{
  "num_hidden_layers": 11,
  "hidden_size": 384,
  "num_attention_heads": 2,
  "num_key_value_heads": 2,
  "head_dim": 128,
  "intermediate_size": 1152,
  "vocab_size": 8192,
  "hidden_act": "tanh_gelu",
  "norm": "rmsnorm",
  "norm_place": "peri",
  "norm_eps": 1e-05,
  "positions": "rope",
  "rope_theta": 10000.0,
  "rope_fraction": 1.0,
  "qk_norm": false,
  "attn_scale": 0.0884,
  "bias": "none",
  "tie_word_embeddings": true,
  "parallel_block": false,
  "extras": ["capped logits"],
  "init": "uniform",
  "init_std_qkv": 0.0245,
  "init_std_o": 0.00522,
  "init_std_up": 0.0245,
  "init_std_down": 0.00522,
  "init_out_by_depth": true,
  "optimizer": "muon_variant",
  "learning_rate": 0.00142,
  "lr_mult_down": 1.5,
  "beta1": 0.93,
  "lr_head": 0.00681,
  "max_grad_norm": 1.0,
  "warmup_steps": 200,
  "schedule": "wsd",
  "decay_fraction": 1.0,
  "decay_shape": "sqrt",
  "final_lr_fraction": 0.0,
  "batch_tokens": [32768, 65536, 131072],
  "max_seq_len": 256,
  "doc_mask": false,
  "train_tokens": 630100000,
  "max_steps": 9000,
  "dataset": "wikipedia_en"
}
MLP neurons of a small language model. Each row is named by its layer, matrix (down: output weights) and neuron, and shows model dimensions 96-351. Each number is 500 + 50 x the weight over its row's rms, rounded and kept within 0 to 999. Numbers have three digits each.
After each neuron's rows, "fires before" lists the tokens most often just after its 100 highest values on Wikipedia text that the model never trained on. A number after a token or word is its count.

L6.down132:571519438490489415559409387467546527538510515519535619432533461551472481496562482443523481504468463479432553453484389588464522501418458480502496486472464576454512541466424447459538589455451530412524503521460530502614509568469434425481435516536453442446481521476481536531509464598531503485521464475493393451565459417516543541426466499482598503380428453462527512482497467473515457343480556514501457537503457467489587544470546521378497519435543475554538520485543570504443461584494490565583499542458475580483420434378485519588518498511572556599519552508520481506457472472476527538494466541541468517517396477465467534441493483534577490493444471598566504445444493528542502461486493533506548470508592498460521535589555557496603415466492471495490497534581543469508404461499449
fires before: "0" 14, "1" 13, "2" 10, "3" 9, "." 6, "5" 5

L8.down646:449508509476425599479436572453457467555520571510502564456607469605468436499495465423456520485516557517478446471496576418500442479462387557461497608529482612512537519449483448533535496489523550547527479409490506453491513581480496541479472431444506488436541535464471522520444416532382497483467447500422456559553468595516442509479521480603538590559496477484547434555583562547476444492461565423421549499490518558566466516534476517515473526578501555561482523450544590455516493543557541483523564533388454475379485565484490545510508515464566495441495450494430481547487497588570448470465523489535475436472518519469456484484404429521515534465409580541531475424474442502488498500515508464554476595496514563514416486477550527438503493466547618580489501506511493510550510631484544
fires before: "d" 29, "s" 21, " |" 7, " file" 7

L6.down346:450605486406508473429456487459572544480537544424436496521456488594530547411464452455462517505571526496468565520426470379566513434505587443444523571478501454530490635502461508480533514489506462533539540512480504557553527564430441397555588508447422451491451480517507462486405541434485507438466445493543581591456482573459447584498532440476506419502440489521478553563536451490551588507449507530550485543492573456469545538486544424461495529421518448526459472539562447552497480555498480498534472533535487485528453583539495552462518575561436481570491430490502507556447429464502483488462506520455535478370521549464455458560512483539580523464495463573425442597442455539521516484449435525540502514432451587456511545564414500481619480444501464502527501502543528526511525545474493
fires before: "2" 15, "8" 12, "3" 9, "6" 9, "9" 9

L8.down337:448527538514429549540497448501471480455453470544503518525567497487396500502512599486420497408544564578439480467440531430486525463446546537552465480502526493548565608477464478569499514466491544405482477541557568434509468636506497493528445543463460522485467486609583523603553355386508576447503491456574417586566516543459533516498472433477533470506519537514569570452600410495501471466486461514531423535546522559464452480472446512417573534492517502524450497520453546499558517556589463428571430490507570496491512543525485525585470529516497538561518621442510476394505520439469522474571597548524509479499429476454512455600470450534542522436483557516495541542547456552476489561516539534608409438525520543522464488516519522489469481447565444598482512499533526539468624490480494
fires before: " |" 85, "\"" 4

L6.down4:455485455539438544597521587592516638443510405481454490449542521539485532452471587495589507525554436476549492455514523416579493482434528498454544508512548509475414525477480509455442551520516560514400541461467446498423541377561485523525481527477464510541461455586535353466488419466402469533510443465565470451533498479391575491481437505484517438573499510585475453526450482486463430563533572549540508498564404474526513564564487479508523540460509489564520519504483533507563577475458438573542471448499593489574480509498540556483484486495506537499535529462486495441465457523458588572497457463478512527498508488462483459574611539509543540454469513533461456533355558555531528512561424473483445542454523559558593552500407532525417524599551505418525522474463405450603473565434465
fires before: "0" 23, "6" 20, "4" 11, "8" 8, "5" 8

L8.down33:602524478524448542484478433492471560494455441439504577578484489468499545537513497467433463487482501565446497537500496445585497485476517507517450577393495464500438544503562485482420475614410546482564474480493521540509522582489489471501460597418448495535436449485509495485495470475470552490553622584437396445490502403498370561440561460556525494516544527538439503402500505490509567520542468506485458460442459396441533492446529486482488529466494437532510446397592490447549537547493469472541594519497440533442517558458488476464531478497520464507527425550479458506549453500480459461454525513574430469505496517465556429404542516577475518471461386524571527457495571597572518537431462526426593471550460587436455466500534408470458456581483481455338439456550536364427466553563497
fires before: "1" 67, "2" 12, "9" 10

L6.down114:538476546546432519405444506419591492503616499514500506624504576438503500551522477419500543498455581472412519566465596526397592557458501557602537551518573500472487464381525597492499538499548561444506483564431532491441469530472474530490514575512468432497405440389463414534545460480489589425492420500516512535461468538518514515557509433510485600611502475497499473509523522462487558537503453441518574497489574512498585487536525457460517465494530448482401504520593495449517491486487554437470439549458509517538444533626441555532515357500515576475589480512541574570559412443547492454489548427479446545552529526440487422541396469480554498445565544547495564501413546482477430538405483530531485524424532521484449502417478524440511498447527537565564445517462512568520526510576509
fires before: " the" 44, " a" 6

L8.down1023:458493404452498531485461540461556502548560563519500436514460554455447499464508486547594505565484480524456480479474497392406465540558583468539491535473446460529509567484535552510430496528514529456490601512467479577481574475352468527465496539550482509415575480528568446508568529491482453505569581434470532436510514458430562491520514456500529616624568510463511495554508460514471481482480478435467486457574449441482406418428401416487538414452578480466549457541512456456547446556514545453499522485511494407463418511537603501495555564542427532477435442481444563490542419536476590510656437455501478504492534496450431528535484422431483560499517464404562522572504548460473405487619461435608492489545450468639513438459441511515478488447555585545510384546537560488603481584480455
fires before: "," 49, " and" 20, ")" 5, "\n" 5

L6.down767:496493553435553567465537506498472457464522461465500486485413477589468465474584468538516510546513419486443489531446474459562551573514502483452490478500496529572525494463556542607504556495591464542368532456512518553567531547543509479568470524423460474449446546386452476511533479429431486437522532498473512514498501490528477553530467550556532462529557470523511518585486466491591520501498579528501424510485519583473556500531408446503559482494595537397515478545485474501483488570435570496391445537407486448480419416456514567442527501480530519551474424474498554521496552483542526631445496521507557461453532600488544500441497543512590532550523572439439451445453537524465581491607564448520491477455472507549533490455500478441507493589424483380514460402581585466516518430542555
fires before: "0" 15, "4" 11, "9" 10, "8" 8, "5" 8, "6" 7

L8.down237:474596469474472504519547471508440551493479572529447572494438523552537508461503468509576606513611494477496451489435530462477493503539499574492479526516456595546531603544558577451542452471511530550532440446491559540440508650443474524521510531420509489482524458555465621430500493441532590490508445562529524457541483493541562454378570481528472495520511544454526535504588463464588513545527498545475598576462405546473449473496480511533531511593463455523474628528564496544532510429524605494452458470484463540508522581513406491492495599421481542513497454441507559475441485462549471498471517518508564544469394507475495543458452436526524462509488547454526554476545524576490609417437441495523453539523464534530486632513503543476493521441582574483460451514524502472412521451550483
fires before: "," 23, "." 15, " and" 7, " (" 5, " for" 5

L8.down331:474432563480489448469470446545532485416443518474581512498508593543510558491522519588586529525555521472445572468503538477542550471455518523561569475406456467481502457393524490501467518470446504511509521499533485631536507547453486492511427591533441537516502466652468499441470430452474510517484493370524572519486497513479569384394565479501516434557493504583559544495489564493551564549464478645548482551520384537533463439426393557479600482488513504518425450477478372588518449583568452484526425464531515539427464477574491517512528577468557471554517475486466537541540499475464537452570466482508502528559503494502510466483475462462570588516561560505548458482531472503511464399509472573504548402565535487526436498535585479517495422511473501377606566465470486417437404496503546
fires before: "9" 88, "8" 10

L6.down67:552524437508416543463434472567466402476469472457428519568470492561578491532474494549553542489487476522550512455442464509469415449443417419465526563447461474535399479412505510563429487533503402459579463497560519435582577462472517439519453513468586515466594505494599512534456470497381446586551548451470543482487543522543558496445551668438451534471476458526507492605539553520550508546461572476537414522540526530401601505554519480464530458519524386425497560634468511473522495489468482495483528567550446509510488485523482565539524524483453624505433440583435429532531459542419429518466423559441484456544487468493509453490503491494467507529469534381464506511401500448434472502377451466541515599398487540503465451421554542476436466485538594502523503444507490591517550488464516
fires before: " " 39, "y" 10, "ine" 4

L6.down31:441598507634499550406486446487426435552521502379492481508579527510532469530495522471561452493576472440532511517429456492445565457588477608536522571470459628535387440597576477489457503582539519507494490538522418427393510583588496405494474416528618462402584537532480416505543474530474441428423480594574546458492452433524487522486497479553490504490507596558454497587561462531585498483525470487487466496528497466532468464522420438510445585443492428492549438506507450513429554565480437574482533500492417537508508570495478451453497418586636423482468396511499429579501517446493526528530467489557486498525487558455502514541508505448460443447535551463465531519539454564459531519521567470477464477519511490501488541604487514458504477480450618563445569464533497579570522594438478
fires before: "1" 36, "2" 22, "0" 7, "9" 4

L6.down112:509481466437534636489595516366551483444532410519560494448495481512460454503502526441580495435464599470536539483482558574510497493501575385428488496479569558418566466470442522456465553538502498508483383518479473469569562442482501519482522562562566490423406540499410513435478463503531447527559537497422451470468424425480475531563446574448509519529552436498449519487542494519477504547525510420441522503449487532514480564552530484426553596520542489528507437488554517457546459517467472480591562523462489389481439522519596481503514520468510403523454450470554453493594446536543463582519487463472489537421526499499434441415468487518511530487472459550576546434473479483517436463523548506534572517532586478447456452556567516455476482485406404485505475498495473477475578510483515
fires before: " the" 43, " his" 8, " |" 8, " its" 4, " their" 4

L8.down94:581520535542468489509542569566503485476467537517459499491456479516533595514480507586568555450427526522596535453447437532581492586474503489448554486471491444495555561418544494548534474481503541491470416453514481505482518537528522484442509537462474438544428459518545475453370502590452534556632436465510539329540481568537481544480438533392557547510438565460539467491571597535558438604424468617474452537478422565538593416532463518469535467551429524496462466513550533428522425480487466498618429508593513489505549434443500571516531585424505481427602529483469487515508483530447398366434566417498509589487533522444493458453584446439510572501555515483546428458516489496522440487483561553502489520541514495467455512549538499513607488517504478431589519481582447482535449465577448
fires before: "4" 14, "6" 14, "5" 13, "7" 11, "9" 9

L6.down1060:453503515465530509448503529469446559532407401484528512521558410441518478462457459527613544512503456489521577547542514540516464469520551489433592482502472443525472484453472529382473466451546546447455545566464540507513473491520458576426419492537485492507445528392531528565468406444475604545527475443525500580434591481483485478599494596580500390575530454539457515466452405470479493464392456463463568543449573491514479545513453514458510438510507430571533497503492544477368480477408533580467482526447551549545485532523472503556471520483433556561481538583641543504524459481443557555404464543513474403484486492489478519523564516450486528439385481500524550512509523557436526435463543472528494533401496460545530474473500447522533488525527444495493496451503460451532476543539478
fires before: " " 41, "g" 4, " May" 4, " $" 4

L2.down1064:532534481480528561578500555486417540454462499525605377567556515407483520467370376553551509484522497444532529549516575527524417528601453598487533538551441604535484468449519489460536488544443499382561462510528552515513518472425435578507549510518521533498510403524448449491504523382643523495629465450501512584451530519482507513482553444469464585549538527454524533495490513499552536569462416507497507499453528590485518449615512484431457440506538474571611553524520549530552505551452465557498513489411474528540464497462467547471527503499563490522467482525481639497459511342538481515416526612496518389521542438520520658507503525497402531504561529605530529399534419512485477494510505489492506519467436511475487422478452586564439511515565423471519451460423458489605529478512527
fires before: " " 42, " the" 13